From a checkpoint of a small transformer trained on Wikipedia: a variant of Muon for these matrices.
MLP neurons of a small language model. Each row is named by its layer, matrix (up: input weights) and neuron, and shows model dimensions 64-191. Each number is 128 + 24 x the weight over its row's rms, rounded and kept within 0 to 255. Numbers have three digits each.
Before each neuron's rows, "fires on" lists the tokens most often at its 100 highest values on Wikipedia text that the model never trained on.

fires on: " t", "ent", "l", "rom", "as"
L4.up26:151144130129114167166146126137110116145117118106106126138134121098127189094125132105107156113113165118104107155109115099184139095133156122122142146156132157120127147108169118141141087135109130137089128146167082143112130149114143178162114158135090106098143144154114123115127169123112096149122125126107150143119159171147105115204142129110099111101098123155116149106119097102118161162104

fires on: "er", " W", "as", "a", "ess", "al"
L11.up332:126124112129164081120167158140122137114144134124136092090159148102141131105087152139095141131123111131123157167170139187149127142152114085141131159136093159099110094162119121101140113114139116138110147155108143101148125107093131138101102108123152118146113150145099122105118113148076132116122116139142106138107172140142095105147148096136102119179139184153109127068140170122115107143113

fires on: "\n", "th", "ond", "ir"
L12.up519:141179133072094137124095141108145146135117099143146105129125139131103085095158139131147110120180162156133140120125095118139140099138135116132148112151140117154132147144091105133115116124147133147074089099158138109132138097103112141224142123110121113107118158154152151155098140147092116113108155130070124124135116091159117085121110103098143106144136126168101142160102128117106083115157

fires on: " c", "ig", "ult", "al", "c"
L10.up456:136125090150121132117133126117126116147118105114104113164135119126123113108121077103128149068153106119136130088148135166161120168126162082133144125105122124154089150113149122141096138135154129126144153142105098108145170116153148109124156121112138128141103127131127063140123115141142119117115175144093090166158134097119127152145138139097156149056128111107137161179134152133114109121133

fires on: " an", "ent", " s", "es", " St"
L13.up209:167114181134114110137138083159143124120110129117106109163156140106153092077131147125135147165141097102151129153141112142094135102097173135115082133176150153124104108143117090078092128117124128130089168153176094125133177143129139149086129140102117109090149136175117150141104124130150114159149134117133083190133176141117175087131141122103159088111121120127107158128128138070111121083122

fires on: "ed", "e", "-"
L9.up364:137148091103184121131144077128161117147145158151139086145126141105167163123133175113141117171158125158100109136155125102154111112133161149134126138136119146166155076116106142126167115092120134133132092158089142099130151145130110116122151089147130179088118118115133156131129111115158154112154140115101100136070089177131140136109110137130148134151108162123149125145109109137123097147142

fires on: "g", "s", "or", "our", "ul", "x"
L5.up581:111168119181115157142140103165133161177138143131120116131129100097118127167136137166182085148149088117183125089129115112122111053130131100126097131176121111128126132147152130144133120139113141104130118095158125128143155113107146147140127224104172106122119127094076115132134127165154128110122131117140139143075145118109120094140127078154104114141150110135101129088134136135105108156144

fires on: " an", " ar", "t", " s", " Ar", "oc"
L12.up293:112134130115093143116139130145148142134131101153096084137119129122097118117102128101100110152110130124147103138170107161122127122088144146135105142128160132151166167134120148180096116082141118152183120086121137094137072128152123125132141104093143137123160116131114169086120149141102096094123122138085112155133172111144119133168139168108138132097088126095205150093146152196087131121103

fires on: "r", "est", "ell", "oc", "h", "ist"
L5.up501:105171106093103118101116129140080166104125172068097097164123158173089140123144144135114090113146154117106132129104139124161131157122130137122142156093188132163102064150142165136112120117107132108143109152153146135117143111147141159141102109085145103160140155123142128138096063135129122149135094128118128160138116156132115165147145108142097100085121111156136105120112103087135091138139

fires on: "ter", "ld", " and", "it", "y"
L8.up239:109121100119125107103089126139134081106136100159080139162135132106150150133163104124160137112160136115165129142122112124133060165127104146136093137159155078081118155123137107121138145088116104147110149137103137115121120158151137143126117108085174126133185075126119162119115142122149147115185151101119151101110132131128085105124155131171132118123094133143105131129078093134151132126152

fires on: "n", "d", "ign", "l", "c", "ro"
L8.up295:077110120106095091182154149130108098131102117099149126130156124123120113137105146142169120121140132081119150143132137131167119158184162147169121139129135132094157127101159107114097114111108102118136127115104133149124110177157068120139162180065144175139128136101106128144094129124128125133165146167174117139153142123139165160143153142118090091086118159140107112125103101135141162139135

fires on: " d", " D", "d", "ed", "t", "w"
L10.up464:137147184126146131155120091143146123095138165144123133132143118100129113089117158131108138120155110172127142123200106126168113124125114131147123148135072128117108080106173103144134122119166143133137111132119089146156116091133127130155132104134163144157119140110114129113125123121184105149162125155109107160122130154087128128120120153129094140161114166119187117124116129120152109107115

fires on: "ear", "r", " l", "er", "and", " pro"
L13.up481:131112106117107115126137101073114146141125138107133143173153113140088152115154110136131127116156100097107095102163119150138160080140073160171173093143118097139102090159151134103156166100128122105135136146077116155173143075134144108105173150128182081138126109099150142074115114096127140139116101176128093145149111179117137166142109097154126138122137138145175108114104121132153158132126

fires on: " |", "\n", ","
L11.up135:168170161097116113133104145115147126133102134121144137120165130059158144101121155159101149109128112161148091160129114106161140101163108136145110087109148145137130143176147094157130095135140127136123130107120118103134131124107137128152136122122102107149153156154152131146087139087066110141086138115152097143113059131150115147152119139132124134155108109134149129166145125134063113113149

fires on: "le", "ard", "ed", "al", " that", "ad"
L9.up239:126143153111098115145131114163123115141167089151092124154115107138127090111083154149125154090103124106104121116163171127135148097143102096165160149150106141112124115134105156126143150137130165092106127148127201150190086131118115083162109113157117135129083128120134135116144103107093180115136063132121140152110092105134083132108171169134149087107137112146133140112121129136139124083091

fires on: " an", " s", "ment", "al", "ial", " m"
L11.up173:104118143128146113137128104167138144161146134172123139122124114105120111127134127130162117176078073108115133111130112136146132171092129105102094171138176158145078112150111145104132075118142120144125113122108168170135097112157101143149124129084125115111161075149137136184105141133150094156085141109123115140142121131131135090172124144158131088100125140149188109121131159159098124148133

fires on: "el", "f", "id", "ow", "ed", "re"
L8.up619:167126089107101060135152141138098143145131140117105059142117126125131122183133123136159080170102133138143095109152147135176123108084119103175123102113127142142164139163114170129118166165135168120131127155129122103115160135136132121113113155150093100111148126140099101103121088102169123121147116096145121155105116124108136135143101108136110102139097133134123132128149128158144129083109

fires on: "t", "c", " of", "e", "g", "x"
L6.up45:137090121123109168154173159181109128125117125111088144155118129104132069138158119114154090096132124146109149114121124150161169120120166123109096093134090148120151170149155127133106106157116125136116123099115121139103122149120119164086147220154156113111121120132125104114107144114129130122137097112126119165056125125110165086110114135155144164127134125133142102158131123182119103154126

fires on: "ot", " 1", "b", "ut", "ing", " 3"
L8.up14:121080128125131121122104132166131159124088125163150131128179129117162158135170161142144103124108147099153165066150138094116081123086122142173151139087148136117147121120132130105157139104139105129089100135137170135092157096129145149152125115080091106147163116106110121117141136095134152169146060127120118140175126130166129127160145159109089160138144112133113135090155145139107085155129

fires on: " s", "s"
L10.up162:125123095125110136144132117125121126139131115122114097122117148122099141149160163116120161158126129115133080121087142174145166140101127102119105162126130140135096096096147106134108072130137119145129157118132122091129124125122174172106070128111136111108138170141119114158152128162137132115084161143136106143080110157132119113160127091132158097144130064121123124159163105165117089141124

fires on: "l", "f", "it", "ir", "el", "ill"
L9.up436:140164096122068136136157124106138107146130132121106140101145159120106124113114153160149095137135108149148131096095124125150127109121132067121124108137113129139112107097100116122076144099128151153107128117123122164122101089141095128144141126116164160093145091168093144141145120148122095098101119139142143086110124111130165128136084129085150157127172140183082110124092127087162125118125

fires on: "ch", "ter", "p", " to", "w", "le"
L10.up34:080157127132128112085132112157178146130078152148117107136117100121121102120098133124146097142102111116125123152145122124085132160158136103116155177121102149150090140139075156126083149148145175134160147089122136088156157131094132082102151108152155125108141120105107128136146132143119128146123057165104141161129122110111142136124154155181146124125110110130187123141150146110147111086133

fires on: " 200", "2", ":", "–"
L12.up758:134122118145092100104133131140160118128122154136101111076135196085071109129127135183134099168124083159115124102136153123112148128130159120133189164160126101147126104094114136110117125115154126151162133121144125131143113132124130126182162118126139155139142151111133158146110094133150143121116100123148130126138131112138166086078127145097122106165133155155157179134149122112104081188087

fires on: "am", "av", "t", "h", "o", "ad"
L5.up416:129117113137157130108106103142126140149147122125153148133101118119087152124138096141120128139128178128114154122139131135154157131101091145122132136133155118117148133170155097084121105139088156134171115075129120147129128111143124103128132144121154112121122187059143139185120113123068102137146118150138096132101133133082132148164108110138111114091113141097151104126162142170094138167200

fires on: " le", "en", "ge", "e", "ing", " sh"
L8.up219:139109098129119110145148124163135150118159101149121110112118141091117116140139133098175132150161091130126120124166126122142130094110128118092129103127138125101136137101110126126137116124064134135107184131143118151135145147087139139112165164137115111179115102103134141088148130092112123124085145120122118204119134110113141117086099115125135117110101082168163096106162101102124158157156

fires on: "ak", "el", "im", "y", "an", "l"
L6.up286:150113162125133120119127138117109117168137129125102081159166096114116114171133102151136119107107118139150111123131119175112101118143143104095132109119096155168146168151128087116155117118131127141137180160091161122153144120156123144083125123146113125150075090125100140104058100120092105104152120109085140109144149156146153132149093129112125108104117135113107155121070139139117119127101

fires on: "ap", "ch", "p", "y", "c", "er"
L11.up187:140164147098165158127156126148118131111122122162135135181111100142089110143097115163110122157136150086153116140158153128115100137123111141148161116116113106156095164126100125166135136122161160142168112133123116135156132164091127158114107085129142100093144114096110114137178126133136114169117102127139084063117120107135128096134117129180141118134085084124171123146119111126136087142140

fires on: " c", "w", "c", " C", "em", " st"
L12.up335:110143100087146102122146129147080141145124114105109127155162128156139125132127156122115129091150079099144117076145114143181184161144137099152095121098123133160119153115116102151121126107155094151124162124122142128136106108113156100133105159093139087147161090120109156125109159090127152106081176132097135135141128135102154162142119145130156146102106127135144114097100198126176108161110

fires on: "l", "or", " cl"
L11.up696:091099130120137130133149116110108122122110142071093117133135100107095104133157115163133134135098089149113170131131065140138151105157134159149099125125111183161166153124090139114130118124162156134116163111084120155141131115100075121132117152100133148105110139084128094155120165169124116138132131157138127149134096143112103142139115121076145111146132093127109136118118142162130122120165

fires on: " an", "e", "y", "t", " |", "ap"
L11.up194:101117167104174100167128083152108140136156098148130088170102085166108091162120129099119120150152106129100125168195132169122110109096149157126135129149148162184139183152147134117125101098142153144137141112118133155095111136147151067138095137104123106105153112138135132129135123150098081135150127137120118128120152098120160124147152139146157162164128130093127123087138091141085105141127

fires on: "\n", "id", "p", "ge", "ate", "ran"
L9.up455:104151130097107120097138135148141153137096121172152147168135165118132144131148154112115135130152143130153162106098185138129127101158130136117138127144152119123114138144130087181128111107081088098125175121122135117134126135116122119137148136081110129139148167149130095133133083126099168144076153111120105117180140144126136146139152133123105130097122153076183062083089114109133108134117

fires on: "r", "or", "p", "nd", "ate"
L6.up232:128121126096115076085155093138104150112115166157156127116122132152139074134131151131087086148114149140159140096108140068131168128118115110127167109137126128107099124135161135170106147117123128142170112149139144129155119175097145123113139163133104159141089157124090105137114123150135156139106125132163135136129105153133129102116146140137111087137104130111144095070117129075183126150134

fires on: " an", " pl", " m", "d"
L13.up331:138126148156106115145120096156139166120125106121098130122115117114121124153100113128126160160135100109131167141156090132165126123073128108139144166099155123088114142109132146108157085097090101194084159136139132132137135103116119152132152132111150167071106097126112130097116133153116117153094117115134145111135129145114147070146144176150079135132147144108122111156171174131146115137137

fires on: "\n", "f", "3", "sh", "u", "o"
L13.up575:141122126076125124149129114101129118149113106096141131113116126140132152099147104157109137138159144122159104140123092136150123132104120105123078077127091166179131174119116134092155105132152103139116115110123135150133111130147110137120141174088122113176139111143196150119157098119088139142137112121143110141113099135125141136155144117076069124149105129109122144143165136121121080143159

fires on: "\n", "l", "in", "le", " \""
L13.up634:103144185128096143155167156166146173089102097129094105148125147117164126120175119132133189135127130153158084121132157108090116158127128117137138186161135103119115117129139099125122148089113178129128119116151158132139120126086147126118115122130091087139140119168128122162114093105111132117073125139138173133133117133083123177151142177137103109140123110125115119094065081132141136132117

fires on: " S", " ex", " s", "at", "S", "ol"
L13.up391:097085096122139136103176136124121171128148119127077136126119147152066132134117102133150121128110108131089134109136121141112105145099137133139126171125099136123113089143128087128158162119138152126107112153119117142155136121116144143172049154135175098116151128147124153131073145111164116124112132122122112117163139096169120101148142134137190107149150142149114127140140113089082137121102

fires on: " ", "en", "o", " to", "e", " or"
L11.up515:106125117130160115133123138154140138093112122099127179124145138166097140188139147146143125132128133151101152144151129156136121137116095103108114158146139135118093127134084138107151132094089115127191117140113098147161180120163175162133143151141115140107118132128151117161153129103119083126129085161196085118101167124138128126117141089136109112129148084136121088138125136124097112128132

fires on: "ing", "t", "h", "ous", "ed"
L8.up167:167132104142096127175109113111126136124152184134117143144097120103112109156134113139145153137117144101155162114152149150095176088137096131111130170108157120145150123145135095140147079145134149137142100133124150149132098116166157165131072078123161157098121142121159126136150106123138163126104148111137139150123140100118128154107117146103097110084144107095129132066163120110171104090150

fires on: "an", "he", "o", "ow", "e", "ot"
L6.up507:095170131128109075139119100138128104134076158153109143116154102087100094100098120154106104174134129175113149108142136135104134097124096101146120113092157146142109128139144119139129109152106139163113126129126170147122149154086133162137124154141119145150114135150136130114158099096086151067115137123108096113154184083133137117138121091120132077148121151153128101118156129134134109110156

fires on: "ly", "y", "ed"
L10.up370:101090130143113119121121119076110110120129150137163123117113150126125174082129101115134092120146146114117169166144129159088142086134105174092139129113153147102130141142123150147139101180111108114132114145093108165129116143120162148140105112121094148130164132135140082122146157162093124134089109132180131125127110097128153153106131140080088118162133132129127131145128161145130100047100

fires on: " a", " 1", " s", "ol", "am", " be"
L10.up383:136121112114142143163124074144119133093187069163134107137101132127119138156145158107093077160117136137112109129108126138108176122111147128159103133137165103130137101148085137141110092142122130069196112126135139151156174136117128132111131154127125128145160122108153141124108106128127128127134149081147141143170111147115080105147132135128098143115124099139125131117112161123134124127108

fires on: "am", "av", "-", " Re", "od", " the"
L6.up483:113145081129149133088131106108136142121103145130126156097105141119157115098159105122131148083111145099139129162107152137122164151076083122121132132118141083106163096132168115122133102136155139116129100045105137134103092121096126079160133121157122115126138115105135155175141143145108109094111141155137131176108104117153130125126117124132148148101154124124163107132167165158154095131140

fires on: "iv", "ent", "ad", "ak", "ant", "el"
L6.up412:145133155139127133110101115152126104138110150114113109109120138151143109127156129136124128141116110054152047137155128153136139106159124131101130144137119172130127160104197097111133145107149141117111153153159151102112130154119138132102132107133161138112138130136119176107083154112127105109149139119120151126116151120119154183168107114138098128127100126150088135133130131136119129089109

fires on: "r", "s", "n", "and", "d", "y"
L6.up626:162069126139099160130115124120129128156090139117119090163175144154118097116141124189143170087152102118155124124131111132130131130107110132135096109144126081117124123118136109089160140114108151139131120141147114129125101091130134134126149106134130129143137140072079109123120127053129136105163101138102126132158172176136171151192087113149110126119117127107138129181110139125122107125108

fires on: "er", "ount", "ber", " The", "el", " the"
L11.up116:127125102093156117119125162148116120198144147092115119077157133118112091140138151128135154123163105109160120115099130112145070136094109091148140112146108135104126164110097120109160112132132156122107170110139147126163134105098102161124120130115163154130149127138056137147069169114108125150102103112128112134136108122164128121151122145085144139115103107144081159124111126112134120167098

fires on: " d", "D", "d", "/"
L6.up451:110080135096123100145201139148123145121113142129143118140124123128120127136104145143124142093164127119144065094152108108162141123149111176156093180122105116093095150109109086134129110132177116098150113114129088119151068159149144081117132094126152109167131116144123121094152149124129110156108099133104145181107108102114147146151160140136107105141118107132192142142108117136122125100118

fires on: "e", "re", " se", " le", " Le"
L11.up599:147134138141152141074164122134170093152156125099120107128148123157129123144137173091106102149121069161115111122125139119110109084125109103107087143142167147106159109112100176099085105074122110131145151151141088145114126074114145118138113158113151094155108147106152163158134118110142157162125090100133100136108146126128125141146150127126140087157106167149116188113143126105104137111162

fires on: " Le", "a", " le", "as", "e", "l"
L9.up129:150162150149105113184187128142161117105158112140116114137128162120146128147104139090131153159169113158086140151120116104159090051134106102067103120122141120148126112121139105090106097123148122139164141134136053116136168090155126084108142141085089111144132135138134118099153147150147114125139087106133116166122089160117146119118083117100135093120153117137106134149155138123133162133180

fires on: "ing", "f", "al", "s", "ar", "ent"
L9.up497:182130132151104157134134097130132097109112145145100113138137144123111101132126122175098113119112112129125158163168107103110156131120144105129125134100104147088149140109136099152135111065140118133082144127148163158152118146150101085142117172115147106131126103118127088144145148130093102164188125131141105166059124152162143084102092124161109135148107135124124079174117132107163102146111

fires on: "e", "re", "ak", "os", " se"
L12.up142:141113113136141127127155132151133135119104106121080066145164129112127101117154181098129172156128121159126153127106146136136147071079120134114084139124121124099177115131113161139140146108156140107137136071146097106101154101136166112127154146096160152104074169155149114131129098092142123098113149169119122128148136111120123131157139140128124129158101118142105135135153146114077144152143

fires on: "ent", "an", "at", "v", "oc"
L9.up440:075126096144079098139149133088165146130110139110116137136123146135104107126115153126129127142127134085163077158122141159122163150106156132076103166119116175146167122116124122136127157151116158161095174128155120170121144154119071109114118107122106146095098155125129123123102148073145154177145137108112138131138090087118135104111145135151112097151118112151138143121153148091141068137115

fires on: "an", "om", " |", "w", "il", "im"
L9.up412:140130124120183138157145068145116120134125152133120109128155134112134153102128160106156114126120133118155124131112156168115139106150120121143107114112192139111076165113131126168126101179056135124089144102085127113152138139106124128093162086121078122106138166121132137132100154139131143101137153108159108136142122109137100141131151113143167134191137157130130107100166102136159127142142

fires on: "as", ",", "d", "ed", "or", "er"
L5.up145:133138115110154083151146148128125190133117161090108120135135152111129130100108149099122154116131111150148154149113196133129163125146102131092140122103083083103113141115121124131126123119153148140132165122129127124110165095084143083123121133131140131139088117162157131103152163099090122146143126175106159168127169162112166142149147131089101097150129162140112127144119108131104128127123

fires on: "il", "h", "her", "ill", " to", "t"
L8.up701:103151123156096097145123120146154145147144064141164139121136166126124162085135123125156142132129136095094149163154135155104153082142127143114137118120176137164118124119154121119143076134111171147119131136153145141152094120096130163106115122123166112103139133124156131129119100093131146073122157110098157125078125111124120164133128133124107097153091084113149101080158153134125107169121

fires on: "a", "l"
L11.up576:101095137146097136115099169118096127127149132121095113159149125079127097138146172118125144116134085135107159091118125132132141145145149127139130111134082149106138127113143136145115130155102125129121150125126062118118143132127131084110144157076126139119114134100123121133101132166158147193150152163160097182179118167135164127114140132153112085135104124154069126141123098115129145124165

fires on: "al", "n", "an", "l", "j", "ard"
L8.up605:094147100128126119135129121150148128157118127147131117142099120129131153141123113119107143147116138127188084126139146162118148138158135152142108118152120136126089162141099138077103138071181139100094108140146191180164114142143105079155105070128093142116125155148149108092137078139095133113090124115122111122146108117136127087121114175150107127118119129090135117151123180119157150116074

fires on: ".", "\n", " |"
L5.up155:109136149095115104161093136118142151106114124123108139093130097133162122090134117121130130126146133131113135120148096097180118091119131142165100103109090087125119120195146087110095097148136118152125159130154149154115112156167159119120132151168134168164151147110162104147159100104119141143131151129114122101136081087089095141102115154110137107148109114144160141148123115121125075134149

fires on: " of", " from", " to", "o", " in"
L9.up48:110095131174112132133142102143141142132123118125128147115133117119126110154145142108126146126113153089154122123136143155108130128116099137120173134137122102162136109062108107108130072128108167119172115200129127149165112119155176162121142144102129146124100068152132079146099060159142117157129111108131162162135079139150126129169102156159151126129139152131069096089165133136107133143146

fires on: "et", "est", "t", "m", "h", "ort"
L5.up738:133120088149093121145127081149060148111126146131075103149123123117170151122146097067082126182123145132108143123116126122156124147143146073107119164168154102121105127118111109120128116108149134131099138112156123113126136136111105136147144154111155106146112167135116114112149104115138126110147106115102114179157124161097127184116146124113151133079143080101152105132080120129115120151175

fires on: " he", "o", "h", "m", " the", "e"
L10.up270:124137135122100109124115120129092130104095122158120115116113060143155136165147135130115092149121134152145163114139118116116134141138115085134103136102140123137102123103169157120117114133103138167132126135158120123134116109128105154141072165134177131151123173167167120122127134143097163122151131059136105117093162100108109166130189134150120138151148090139117104158117100081125136112162

fires on: "n", "L", "a", "le", "qu", "m"
L6.up156:110108164105120119122154129131139140054142153109082148130154140133150142171150122112077137100113131149117096127130159157129135136136126131107114072118117141123134104108161150125145134129100139142118157181100111163156148141133101098112129117111168161105115132096126109130124113072154136124221116097141083190112137124156178139119118119145098106128112129122119122163116117164115159126115

fires on: " the", "v", "ly", "as", "y", "en"
L9.up215:075112095166128106170149133123133062107156144153118165090156147112125159103074126139129144137124108135123120142159112081098084092129180157124134149152134126126151143114129134141097148172141108104114177139121132132135111081133120116117110135152111138185130149137109131130131116136081128129088149120133130115128125124099141095122154127091137094138099151138098122122140136140123095098082

fires on: "ic", "i", "l", "il", "at", "f"
L11.up573:076130111104103122127148123116179115145102160124150140124124148136112100113188139116097128143152115119127149144140175120169126100133104098084120128145082063153126120107135153118110141135129140136138122132118165177118093123144135148143113109152107132086128098155128142136144127111111113123083120140130168138111120081147144150074145111119099138123163105158146112111151119095102135178129

fires on: "e", "as", "ed", " he", "ic"
L10.up369:102114128136120103145139101145103147154114107107102104098117099161143101135110117096124142145094104109113150109134126124096129123115101158170105128096184139135112135155128161122091145122165124138149120125120116163149129113099135169151090148167121111168113141117128114150107162167133123095119160089128094170127142135099157122123149155191100124184174112125125123105144149118116094157165

fires on: "h", "ic", "ain", "ill", "el", "ro"
L4.up497:108169126137085155108118152152133127191112099165165080156103132133115154135180109117141135098147139120091129151132178157139141110121068127145125134117144106127181104151128159124122150100145144138075123149145156150120156138116143125126105124128156147150158087135115124119080144158134135089120124098099121121127081093068104142129091122163151128126120087113147103062112165107134133111154

fires on: "ound", "ation", "ay", "ou", "c", "he"
L5.up562:158143103134103180127141093130090144118093151100081132155144140126112129110147105135116081157133183149129164131118134112135129117112113153152165150053156097143127139118118148126098078185138112107106157118101131124141128151111112100103147171150148108126116128150128105118147116089110101131113126140175075142131105148113083137101095136103128111133114150148156139125119160171103161103126

fires on: "om", "re", "ic", "on", "id"
L5.up519:171172105116082138144144156185097158146091109133113129164117173126101134132141104078107163146127133126133145124155131084169146140133103111138085082121137131092177092117095169134128111118113139133150128176130100152127148144167101098096128133140068152115132148140125135155108121146131115101122174082157141115121101106088162142113119112134163125171134126152138137110151085112154106110121

fires on: " of", " in", " m", "an", " l"
L9.up258:138139154137071117136169096107175104118141121123145115117120110071109090097113105091112121165146121138151154142117157145120161159130105126094152127159105139146166129095134152169151087135115124134166147168115122124129084119144135136138175171153133153127098065134122111108074133136118134133135080154104118156130130199122144104114099138122126106119140158124133130111145089133143155123110

fires on: "n", " D", "e"
L10.up473:149136132123154106169162082153181145123130146128134124116152147092142119128106156110088096087162085126127067085134122086154111106124120158111145144117131157137118071119097126135119099125141119141105135064124136154148102166126161089151119128123128128104135125123161114117132097122181124139124133103100103173104133149186151161125094122099161145126113098126182129135174121138105154160146

fires on: "n", "al", "on", " n", "h", "b"
L12.up125:143130094097134096090104138170145108092143186107128132133072134130124125126133156084148115117120148146111174152137124101131126129150128141121122123118099120167136137106129149073154110176130189151141157130144137124151088125147149101164133129083122141135064136163085115124116140136113163113111107147149104172095103125122131133162101157112134133097145081136102093150116166115094115097089

fires on: "h", "ter", "t", "ast", "er", "y"
L8.up221:166143106119126113129120120130120128119123103112111136119138120129151157131148084140140169111154126100180146101127142163114106135134090167135133127100134145127115157150126125155085109064188107097119125136103104156127123114158113101131141119137170158092130103111125135125124079098137127093128151144146116129086138156156136166126145130175132119150096100148093125138176082129154112150121

fires on: "al", "c", "x", "er", "ent", "an"
L13.up172:115149116138118087090124145155103125143100153125120167127138126121088124166126133139127113090116126112137072163175133164127154103123085067140089115129139124124100165137166087139110148132143138147119113108135130139207149135133147102144106110136131128123103183089132126104059136115108155167147122112125158137147147114138148146117127113172120136128095102187142140100143130108089095137129

fires on: "er", "ong", "ond", "ort", "at", "t"
L5.up486:167154117123116145131110103136076151105107139132146100135125119105078133129141048123132138130105082092123161126152137101108142132136094096109137150118136132070137139181114144150095126149120150140143121093133126122139148132139090123116156185138131107141121165103108127085123115142137125131110156135097109151142135122076143130154132123130147119084103149134131118094125120108122161154148

fires on: "th", "r", " he", "and", "w"
L12.up462:133116121128099150107146118119163123118131122150139105158168131114050151122158122167146077130152128125116151071129126112143109099158168148197149137116149110125123115122131159135119129127151118131090131172123121138151079157117129091126150159137127113145163112137104121126087125134161109150126111134121107194128132102147143168135157168136116151119112166180141126104080111106144141115133

fires on: "n", "is", "m", "on", "an", "d"
L8.up645:120103114074120121098139119146127118082082135132094127162122100123139114117109140107126092076170150196137157168148127126129144136120187110143131163099112113176150174095083132117148129074118116166137135123080119109145139122135118084120104119101163144110120133124113146106123135121116132150104105141110155135132134123151131142167130137101115130105144122164135099163127129126139134122136

fires on: "\n", "es", "le", " |"
L5.up331:120128145150088102111137146118149146085132147166132108175173107118154135122141136109119109118107112170143132135124155127137120104112149147110130177129143138138117147144159113122136130168089187090108106091158119125173118122082138124138149084119103082147111108133158146102136139131106101112104127086103132116171069084114065184060147164120150115124142153186144092099099132132142090134142

fires on: " of", " in", " for", ",", " to"
L13.up353:096162137126100115111118095181122123124113125074114159150136092104107157138158147122125158139118182099112138127150095120130123124121139145136144147137138135137152123144127085124081133111128134137159136166133135164127102146180169180143120147138148145129138068086144135180165111145101130133121068092126167083095133130119110121111113130149095104117128150165127121112182129128157134139128

fires on: " S", " s", "S"
L8.up145:127088122074113128146141127149110146167066091107135121126110154173103151106132170147169142127148125084136130133147138087130139142122146161124099139173169117116101072131165083057135119143138139164124178153143143123106112153101149141104096129110137097127132174156111157128079148144134146114130130150133113122168140142151111103132164096168169134140090152134109119108147086158124100137121

fires on: "am", "an", " s", "im", "and"
L10.up676:150163151104199088136145100103106120128168091163114118195146131131157114118120164149117101170126102117135131104101138123140140111083069124133150126121171104091142145137132095131115089177125159156125132140136146130152112136128123107143148140105100076129100153087163173135075107164120143123113149115138121097162133157114145092148109128111086126122148148169132108101142125145154149107134

fires on: "o", "ou", "t", "e", "ich", "3"
L13.up207:108113119120137191146141171119106168085140111154111108115112105149112119089141177178189135111134115113138138087163126131120109169179096081116164153102130141149095183127140159094105144108140103134128141136154078121122140079084161142101147158169132112133142114128135125173141136073122104120106125132156105158103146097140149128073166100124104123139151116149140063102132118127099106116118